config.yaml
n_layer: 14
d_model: 256
n_head: 8
n_kv_head: 1
head_dim: 32
d_mlp: 704
vocab_size: 1476
activation: "swiglu"
norm: "rmsnorm"
norm_place: "pre"
norm_eps: 1e-05
positions: "rope"
rope_base: 10000.0
rope_fraction: 1.0
qk_norm: false
attn_scale: 0.177
bias: "none"
tie_embeddings: false
parallel_block: false
init: "normal"
init_std_qkv: 0.0186
init_std_o: 0.0
init_std_up: 0.0186
init_std_down: 0.0
optimizer: "adamw"
lr: 0.00173
beta1: 0.9
beta2: 0.99
weight_decay: 0.37
lr_head: 0.0127
warmup_steps: 311
schedule: "wsd"
decay_fraction: 0.513
decay_shape: "pow"
final_lr_fraction: 0.02
batch_tokens: 131072
seq_len: 384
doc_mask: true
train_tokens: 547700000
steps: 4179
dataset: "wikipedia_en"
MLP neurons of a small language model. Each row is named by its layer, matrix (down: output weights) and neuron, and shows model dimensions 0-127. Each number is 200 + 20 x the weight over its row's rms, rounded and kept within 0 to 999. A neuron's up and down rows have the sign that makes its largest values positive.
A block is one neuron, or neurons of one layer that tend to fire together. Before each block is what it responds to, as a language model described it from the Wikipedia text at the highest values.

Year-ending digits
L4.down295,189,184,202,193,181,204,218,198,174,216,218,161,205,190,189,188,192,171,222,212,225,209,209,183,200,212,202,187,210,224,201,188,255,170,211,203,191,217,185,200,176,195,206,223,236,212,187,201,192,195,219,183,226,233,218,191,206,210,205,181,201,179,203,241,214,202,176,188,188,217,153,206,198,206,219,177,213,193,218,196,211,180,217,195,198,196,234,205,223,216,181,201,200,180,224,241,181,196,199,198,206,200,187,154,189,165,213,192,205,192,207,208,200,222,226,185,206,203,214,95,188,164,168,196,168,223,184,222

Article after prepositions
L4.down652,195,204,205,196,193,213,207,209,190,216,204,196,184,200,204,201,196,184,181,198,220,220,205,180,196,199,206,208,200,209,199,210,229,208,202,200,201,211,216,209,187,192,197,188,183,194,198,188,194,196,196,197,201,204,189,197,217,203,208,190,190,200,180,252,202,198,212,204,196,185,200,198,194,199,187,204,205,192,202,204,188,207,195,250,204,186,138,208,191,196,207,211,185,215,196,222,202,215,188,212,199,204,196,202,183,212,210,183,186,201,244,196,228,209,184,225,212,198,194,0,197,176,171,199,204,212,204,192

Start of proper names
L3.down16,215,185,180,224,227,220,191,186,221,212,205,186,177,208,233,212,212,204,201,189,179,200,215,194,205,186,207,187,178,195,199,218,202,188,226,208,228,217,212,202,167,196,185,202,207,218,181,205,189,188,205,184,203,234,210,199,170,218,207,190,188,228,185,276,200,199,221,189,219,221,205,198,189,196,180,207,183,230,169,191,208,203,176,266,202,203,163,195,185,215,191,198,187,202,209,207,184,209,221,202,230,167,156,159,173,206,183,204,201,212,236,169,202,203,201,188,202,221,189,152,198,194,208,194,201,248,224,198
L3.down67,183,187,185,212,206,196,192,217,233,204,195,182,204,192,211,228,222,222,187,217,178,193,190,181,163,195,213,202,210,182,198,190,203,210,196,186,174,193,181,206,197,218,179,229,217,237,228,180,214,181,190,199,207,188,191,214,234,209,181,173,203,216,213,289,198,177,176,161,184,159,190,179,204,205,185,220,213,168,185,193,216,202,231,179,224,187,154,202,199,217,212,213,188,182,188,207,202,202,157,179,217,189,191,191,171,213,191,182,205,220,194,230,222,202,203,184,208,180,227,127,150,216,176,207,228,222,214,193
L3.down120,184,197,190,231,199,171,182,201,205,182,178,202,174,194,197,206,202,201,186,173,186,193,197,205,181,207,217,205,183,213,206,186,246,197,197,178,169,205,183,233,172,232,202,205,219,192,182,196,194,166,202,194,212,195,193,188,207,202,181,190,190,205,191,304,218,206,193,205,203,216,190,194,201,225,180,208,196,197,209,186,152,171,212,221,213,220,186,196,227,194,211,158,206,188,220,186,217,203,197,185,201,166,195,208,194,167,190,217,186,199,244,201,187,197,220,205,144,212,196,132,198,201,226,193,200,207,212,187
L3.down128,194,206,204,194,205,217,219,225,176,201,179,183,206,198,196,192,226,211,170,201,196,188,178,213,194,175,213,178,223,189,186,212,201,226,188,190,205,193,194,233,218,216,230,202,223,237,208,209,221,198,258,200,233,202,203,205,218,200,224,143,217,220,178,195,185,174,199,201,184,190,174,160,226,227,200,181,201,214,209,194,190,219,173,223,216,189,259,211,203,231,237,177,183,167,216,197,181,240,190,209,184,175,205,188,205,227,177,218,204,188,186,168,207,170,209,173,217,194,225,193,201,171,183,216,201,211,224,221
L3.down218,181,210,196,202,240,203,177,208,224,222,182,185,189,172,224,206,206,199,228,254,195,227,181,209,199,227,222,199,231,199,242,198,195,174,233,175,199,213,181,182,217,253,202,199,188,188,209,193,168,230,205,179,181,195,190,181,204,218,169,202,190,196,189,198,173,187,198,216,198,217,205,228,195,178,185,181,218,186,205,201,215,215,198,205,229,224,226,216,212,199,166,242,194,190,219,192,216,170,202,198,191,200,162,224,185,242,195,179,219,183,193,213,186,201,156,199,139,200,202,169,182,201,166,209,192,202,228,239
L3.down396,207,210,205,186,175,180,191,226,213,208,202,212,192,208,195,191,210,221,213,206,201,187,187,182,188,191,204,197,205,187,210,198,236,187,202,213,191,212,184,205,177,221,185,208,209,210,187,188,105,197,183,205,184,204,179,193,182,206,179,194,197,183,216,337,195,191,191,192,194,205,180,191,194,220,197,206,207,200,187,202,192,208,196,221,195,193,199,205,198,196,212,203,210,197,192,196,195,194,183,220,206,177,199,194,192,205,188,200,187,241,212,219,204,203,193,196,193,191,205,48,205,193,177,201,207,196,200,208
L3.down397,255,198,178,193,167,205,218,220,212,207,196,173,225,149,178,217,214,216,195,208,184,212,180,211,165,254,232,233,244,232,221,224,161,211,192,184,185,199,170,202,165,217,193,174,211,243,182,202,190,198,195,157,196,170,179,178,212,205,193,206,202,169,197,273,191,209,209,191,202,220,214,206,220,210,184,208,213,226,189,230,206,210,210,189,203,182,191,199,199,178,225,192,185,205,189,207,205,212,203,194,193,198,177,190,168,201,200,183,171,208,193,207,210,215,188,232,173,182,200,134,183,171,197,218,204,200,224,181
L3.down423,201,204,205,233,204,176,212,197,166,186,225,177,210,248,248,224,240,213,208,189,207,194,202,168,189,204,185,199,194,194,140,184,200,178,198,180,197,234,230,197,185,217,204,210,211,224,197,183,188,202,210,207,181,168,209,201,189,178,208,213,153,212,185,235,215,189,179,189,194,159,186,205,215,186,155,182,180,209,167,222,184,198,212,207,202,200,202,186,197,215,180,197,178,208,178,208,171,219,198,169,188,166,235,172,244,193,200,226,210,204,211,196,193,199,179,193,232,185,223,115,214,218,211,235,199,221,194,210
L3.down442,189,205,175,211,211,201,206,207,184,171,185,235,235,210,184,222,202,186,177,229,210,222,230,177,182,224,203,203,179,223,194,229,243,200,186,205,196,216,158,204,172,195,186,235,199,195,204,188,233,215,225,200,200,208,190,231,219,200,169,173,179,203,214,209,206,186,167,200,155,214,210,215,217,224,211,220,166,191,207,193,185,229,188,206,228,260,171,191,206,202,203,202,193,178,179,217,200,234,193,223,203,193,218,186,185,192,229,235,202,177,196,189,190,204,198,181,189,216,232,137,205,207,212,214,158,223,238,203
L3.down444,214,201,201,221,231,194,213,228,182,204,200,181,232,188,211,209,201,166,188,216,212,208,226,194,202,206,171,188,244,213,204,189,202,186,174,214,208,211,224,206,181,173,190,207,244,209,201,207,286,153,183,200,178,186,189,200,182,191,203,191,193,206,212,176,206,189,180,189,215,216,217,208,215,203,193,219,235,233,190,203,179,180,204,257,210,231,176,213,218,202,219,179,215,224,184,212,215,220,246,241,203,207,198,202,199,178,218,196,168,215,227,160,178,199,210,202,194,219,212,176,211,205,205,179,192,204,203,177
L3.down451,231,246,208,209,201,206,197,174,206,201,230,182,230,202,192,189,173,184,207,217,170,197,189,184,223,191,203,196,199,182,168,195,254,208,193,214,179,242,221,209,194,187,209,208,225,218,216,184,263,202,170,211,193,202,209,214,188,198,182,200,183,203,207,239,227,206,211,190,180,198,172,175,169,214,172,172,185,197,223,225,206,180,223,201,201,179,162,211,200,214,207,208,225,192,200,213,191,207,185,229,188,175,173,212,181,208,221,193,168,211,210,191,201,191,157,204,212,218,184,132,201,220,207,225,179,231,204,177
L3.down543,218,174,214,225,162,198,211,181,202,186,203,174,174,173,214,232,200,208,188,214,207,204,196,204,206,180,165,182,184,199,233,218,211,218,202,189,175,194,184,177,187,212,231,192,177,222,211,184,228,186,172,175,204,200,194,193,202,194,227,206,186,186,183,280,200,184,181,214,169,187,190,224,220,242,183,196,173,211,195,208,181,195,185,172,246,202,185,205,220,199,181,196,229,240,207,205,227,185,192,197,183,185,224,224,188,203,202,196,198,196,174,184,196,179,216,191,205,195,207,133,166,182,245,235,198,200,221,201
L3.down603,203,200,231,222,204,196,202,247,205,243,190,190,187,194,222,204,192,194,202,185,172,224,226,224,194,224,149,200,185,216,199,152,252,181,175,188,186,171,204,195,218,190,179,192,212,229,187,207,246,240,212,219,204,203,146,207,215,206,199,201,198,212,215,192,215,191,187,200,206,200,181,228,218,169,215,224,185,207,225,211,208,198,199,219,199,211,220,213,180,219,157,218,180,182,201,206,197,259,206,218,194,223,191,169,157,179,235,198,210,210,182,184,173,189,167,191,199,188,191,122,170,228,197,198,193,191,186,215
L3.down620,203,216,183,204,190,208,184,213,174,187,209,204,205,201,220,203,219,224,217,195,236,198,171,217,203,205,195,221,200,187,230,191,186,161,181,187,160,212,257,164,194,211,204,222,208,228,217,210,156,198,192,193,187,187,198,178,178,199,211,202,215,199,202,185,200,193,208,162,219,222,184,205,185,173,173,164,191,183,174,240,186,200,201,159,217,171,188,179,200,193,200,191,190,187,235,150,171,195,189,206,211,183,209,200,167,194,155,164,188,189,180,188,210,185,214,233,233,185,213,267,191,190,172,204,207,224,229,250
L3.down636,217,201,197,203,191,171,193,201,201,211,181,236,192,204,185,194,210,213,193,189,180,178,211,169,178,213,203,178,188,205,196,176,229,207,193,192,213,192,176,211,176,219,192,214,211,216,209,221,131,184,191,213,207,190,206,216,173,208,202,185,195,187,201,311,204,207,206,201,188,198,164,149,198,219,211,193,194,164,199,203,220,207,204,212,192,182,204,205,196,237,204,187,232,188,192,208,199,207,197,205,188,177,196,198,199,233,207,208,193,222,181,205,186,224,206,226,182,201,214,93,202,180,188,223,196,186,227,217
L3.down671,227,242,199,201,208,201,200,199,197,203,221,198,204,196,230,216,240,187,201,224,177,223,187,170,198,200,195,164,193,211,196,181,204,133,195,245,172,204,230,240,222,170,222,238,211,253,213,231,203,226,218,188,207,228,208,222,150,206,217,170,214,210,209,171,202,206,194,188,211,223,196,172,168,201,185,197,196,194,205,216,204,183,197,209,194,210,209,184,183,226,178,196,194,177,229,222,192,205,195,173,200,199,177,195,188,211,192,205,204,211,214,206,182,188,217,208,223,188,231,186,187,210,176,218,210,176,220,213

Year final digits
L3.down43,191,219,209,221,205,207,232,178,203,185,195,184,196,213,207,197,215,204,201,213,192,181,169,197,197,219,190,198,181,170,206,182,245,213,215,203,182,227,193,196,204,199,192,209,188,232,180,190,194,170,214,214,225,217,201,221,215,185,222,189,204,207,221,271,189,184,223,184,152,177,125,221,216,183,209,184,184,181,182,233,212,180,205,184,203,172,218,177,228,178,198,225,214,210,206,188,170,190,187,223,194,198,225,166,203,195,197,224,213,147,191,214,216,191,220,201,178,190,202,117,200,187,178,200,193,191,213,204
L3.down57,206,196,217,202,172,231,202,200,185,221,192,181,202,173,191,191,175,207,200,227,181,185,192,182,190,196,201,187,226,217,250,205,240,220,182,207,204,168,203,212,200,182,223,210,193,187,178,249,198,191,213,209,184,207,183,222,222,182,255,171,194,210,223,202,219,191,189,197,213,186,218,200,224,184,210,202,203,199,211,179,212,188,203,195,223,159,196,167,197,209,201,214,192,218,168,197,157,199,193,180,208,197,195,179,172,198,207,159,212,225,152,175,167,182,234,171,222,196,197,197,194,229,146,203,219,187,184,216
L3.down74,167,203,218,202,236,196,212,213,233,212,184,200,194,181,212,193,189,221,194,184,186,189,208,217,173,193,209,228,206,196,200,236,194,183,220,207,222,197,207,157,194,195,218,222,194,174,190,190,160,190,188,196,184,201,205,176,178,223,189,181,198,195,180,181,214,183,223,187,215,204,171,180,193,199,195,237,200,187,213,210,238,191,189,237,182,204,176,193,218,173,212,203,204,232,218,179,202,205,182,168,235,225,200,198,165,205,190,195,196,222,210,174,185,213,195,206,191,202,197,158,226,192,226,202,173,214,230,237
L3.down83,184,232,226,240,192,213,207,240,188,224,228,188,197,220,238,210,213,165,191,186,200,181,187,185,222,228,187,207,178,212,229,149,228,217,194,193,210,199,178,236,222,177,192,209,187,206,205,186,159,223,212,179,221,201,242,208,201,189,202,232,206,205,178,241,221,209,168,169,153,188,185,185,207,208,209,205,198,196,185,204,196,183,195,214,195,237,263,210,189,207,148,199,242,209,199,222,179,183,194,194,180,183,211,215,231,170,200,213,205,188,231,216,187,185,198,205,213,210,207,163,194,230,223,198,201,186,209,211
L3.down95,168,224,234,213,179,183,189,199,197,199,230,222,187,191,218,229,201,176,214,239,255,237,185,181,209,239,161,203,202,197,209,183,215,236,192,199,204,193,193,197,179,190,222,218,208,223,167,215,189,176,178,220,222,183,193,214,185,183,187,201,185,207,186,266,198,203,185,211,259,199,215,208,186,191,197,186,180,209,252,171,188,197,187,181,180,207,214,190,191,189,194,176,222,174,216,180,201,198,185,204,224,174,216,212,177,218,231,183,172,174,166,204,187,162,206,201,204,223,190,164,177,196,208,233,191,182,216,184
L3.down126,208,184,212,237,237,179,219,155,204,190,247,228,230,205,209,221,232,207,209,197,212,188,196,174,190,201,191,218,185,228,176,167,203,224,199,204,190,181,255,174,218,170,172,162,154,231,181,207,236,206,172,191,175,214,180,241,173,192,214,203,175,178,211,196,209,210,187,213,217,193,209,193,211,230,194,222,212,213,209,196,200,198,199,215,195,173,205,173,194,204,206,185,200,200,190,238,218,212,203,234,216,222,195,180,212,154,168,226,191,216,224,232,214,205,217,220,199,240,205,211,204,165,211,204,235,178,234,190
L3.down162,205,184,222,199,164,195,209,178,208,209,207,192,173,182,204,189,224,189,219,189,223,216,179,150,187,229,213,199,187,248,230,208,196,211,206,211,206,210,187,211,169,198,184,221,203,226,205,179,224,211,208,181,181,204,214,204,190,207,203,205,199,182,203,247,200,203,183,192,206,180,192,236,201,215,195,187,185,210,197,208,200,198,167,188,195,160,235,240,208,186,168,222,198,195,203,211,225,160,193,216,211,220,195,225,233,213,212,202,181,215,196,245,200,220,182,216,177,240,154,232,200,204,193,194,190,195,238,188
L3.down175,191,196,215,197,202,221,209,198,209,186,171,216,200,220,182,194,202,194,200,198,200,196,193,177,197,194,206,188,255,203,216,214,248,194,184,207,204,218,204,194,201,193,191,225,194,200,218,205,190,185,178,195,188,212,183,198,211,208,210,208,191,187,192,278,210,176,209,200,210,173,182,213,185,226,193,210,187,201,218,195,212,202,178,196,193,195,143,181,198,203,212,192,191,196,219,200,217,182,204,165,187,207,210,184,195,220,178,187,198,207,237,208,199,190,200,205,201,199,212,0,208,190,205,212,211,213,219,219
L3.down248,199,239,203,203,180,190,164,208,175,194,203,188,214,192,187,217,203,172,201,198,190,188,200,176,205,203,188,225,197,213,201,188,185,155,154,166,185,152,196,220,207,205,219,195,206,210,219,198,193,192,235,268,239,182,200,189,231,214,185,183,212,216,220,180,220,187,219,192,184,196,224,214,158,223,200,204,214,216,202,215,205,196,162,176,211,182,194,219,214,188,188,217,211,200,200,239,174,198,210,205,186,201,205,188,203,198,229,202,172,194,210,202,218,191,180,167,230,217,229,303,182,236,158,203,197,182,201,202
L3.down250,178,192,188,213,152,186,201,225,192,174,191,210,201,182,183,198,196,188,210,226,189,190,224,172,204,198,194,195,201,172,227,199,200,218,224,198,170,196,196,198,201,214,209,172,162,193,201,186,168,188,200,180,183,162,235,202,192,173,189,205,194,185,252,243,212,215,203,224,204,226,199,220,200,170,236,233,207,191,217,216,203,229,220,198,198,227,181,218,146,215,226,207,224,223,205,188,214,194,205,204,196,223,204,236,198,191,199,214,173,200,183,218,200,227,218,224,213,198,196,127,209,201,214,200,187,171,206,227
L3.down299,201,163,205,181,193,171,198,177,205,195,198,220,190,197,206,204,212,173,201,209,199,190,227,180,200,234,170,153,212,188,216,214,215,203,201,147,201,159,226,188,179,188,188,200,218,211,216,189,203,195,186,199,170,201,191,190,199,181,196,188,189,209,213,275,207,191,187,213,235,161,196,202,186,199,211,186,184,206,188,190,186,192,191,191,222,193,195,207,206,177,195,195,176,205,196,191,187,195,223,203,188,205,195,189,187,243,203,169,180,181,209,204,196,231,211,179,166,203,206,93,212,197,190,195,200,223,215,215
L3.down488,209,177,168,218,190,203,191,225,205,216,203,207,187,199,250,196,200,221,193,200,244,184,193,222,172,195,189,191,204,177,167,196,219,187,228,167,200,183,183,213,185,226,215,186,172,197,215,204,175,173,218,208,199,211,215,214,210,228,192,224,215,213,218,213,184,226,233,196,223,231,214,209,207,185,193,184,186,211,213,193,212,211,165,200,195,193,217,189,213,228,178,195,184,199,212,225,240,196,187,213,233,198,197,205,186,188,204,229,186,210,221,225,204,156,189,222,196,204,201,77,182,220,184,215,205,211,180,196
L3.down492,196,220,192,203,173,169,174,226,221,198,210,243,149,214,195,217,181,211,201,171,232,200,198,222,221,192,191,223,207,197,196,160,242,181,220,222,190,211,180,196,183,212,158,223,197,196,163,201,224,222,239,182,186,211,168,219,193,184,171,212,177,214,213,223,212,187,220,180,197,201,198,219,173,174,205,210,204,167,238,214,193,126,210,197,208,209,206,213,179,203,201,219,197,194,210,204,174,219,214,230,203,173,192,188,196,187,226,196,187,205,206,171,186,190,178,207,198,203,192,168,218,207,239,207,207,190,215,211
L3.down495,191,208,189,213,194,203,213,227,212,206,204,204,177,219,201,169,217,173,175,197,190,189,196,196,167,177,215,207,171,211,187,171,241,187,221,191,196,213,223,201,203,207,164,194,212,208,195,200,161,190,201,213,162,194,206,178,187,216,200,194,186,215,222,282,218,197,218,209,222,232,194,206,207,208,195,207,183,202,177,171,224,192,200,226,195,202,225,172,183,197,192,218,155,201,172,191,197,219,194,153,200,159,182,222,209,218,196,201,206,182,165,225,180,205,184,198,199,196,200,187,219,214,209,175,217,203,217,196
L3.down544,191,175,197,207,176,207,195,181,202,193,198,205,204,197,212,193,186,210,197,198,223,195,197,191,190,226,178,185,223,174,233,169,221,215,200,165,209,217,213,172,237,169,190,205,205,200,181,209,145,209,217,165,163,207,201,213,184,209,241,180,164,204,219,236,183,196,204,202,216,168,189,206,180,205,199,216,204,170,207,223,187,199,218,208,217,186,187,192,193,217,203,217,219,208,200,189,216,182,213,193,229,190,244,204,195,183,225,216,215,200,182,166,193,211,237,220,191,209,179,118,216,232,204,222,190,200,224,226
L3.down555,209,230,222,211,221,233,199,191,194,226,210,219,198,204,203,196,211,180,194,183,215,212,202,156,206,186,184,172,186,204,196,184,203,159,214,190,201,191,190,204,187,211,202,217,192,210,180,196,218,181,175,185,203,193,172,198,158,224,196,200,202,199,200,240,214,194,154,203,239,190,199,212,224,209,218,203,193,196,205,201,210,188,182,202,191,224,204,192,188,189,179,163,184,189,160,192,197,186,204,219,169,202,208,196,186,183,208,153,165,202,236,191,204,200,187,208,186,221,217,135,173,227,175,195,217,210,250,182

One, and word completions
L7.down111,183,228,223,199,193,214,217,237,209,217,221,187,199,217,179,185,183,227,204,182,199,181,177,208,188,184,171,220,195,187,214,195,248,185,207,202,178,196,226,193,235,186,258,168,218,216,221,190,204,223,202,178,173,193,184,228,186,203,197,169,177,220,173,267,203,203,227,252,196,188,206,180,216,189,196,212,210,200,221,184,229,203,208,216,199,208,187,176,245,226,189,189,199,206,207,171,210,187,177,194,220,167,208,207,225,174,194,226,223,231,187,204,191,241,166,192,185,213,229,177,181,226,179,230,206,210,166,221
L7.down149,229,202,173,189,166,197,194,215,169,204,201,187,204,211,158,207,201,191,212,188,184,192,216,211,192,178,203,209,183,177,221,231,215,230,201,228,247,185,192,175,234,233,180,219,255,203,165,193,181,145,205,223,201,205,196,215,217,244,198,175,196,192,173,184,250,184,198,200,194,157,181,207,217,186,218,192,215,200,203,155,213,222,200,212,230,232,188,205,192,210,223,213,213,195,196,193,212,206,203,209,189,172,179,201,177,174,198,241,159,188,217,203,236,204,166,199,214,176,209,202,222,176,219,179,210,224,214,189
L7.down258,215,224,211,195,202,214,192,204,218,194,222,199,161,200,197,227,191,191,219,222,198,187,191,179,205,212,214,218,230,204,202,233,238,180,226,156,209,228,191,181,193,203,200,221,186,180,180,206,194,240,199,183,197,222,244,180,193,187,146,203,214,216,207,173,234,238,200,198,186,217,187,235,247,183,173,230,202,194,182,170,211,191,239,183,171,243,214,186,220,197,222,228,203,165,186,188,194,238,189,191,199,203,193,188,191,249,196,192,251,213,199,171,183,210,198,220,181,202,190,211,185,180,184,204,178,204,192,226
L7.down295,228,218,184,227,201,190,177,195,203,184,177,187,173,205,196,240,215,218,190,206,206,217,216,206,210,209,201,187,160,210,197,210,204,213,182,226,206,196,188,163,227,251,209,217,202,206,179,191,198,193,182,185,195,221,199,225,231,209,179,210,221,211,206,261,219,202,188,215,242,207,204,170,224,220,193,228,196,161,222,200,204,200,198,224,182,147,215,185,201,207,192,198,164,210,185,192,187,171,183,216,231,165,197,226,229,206,194,179,227,207,204,181,182,211,191,181,209,215,215,157,186,173,191,184,197,210,183,216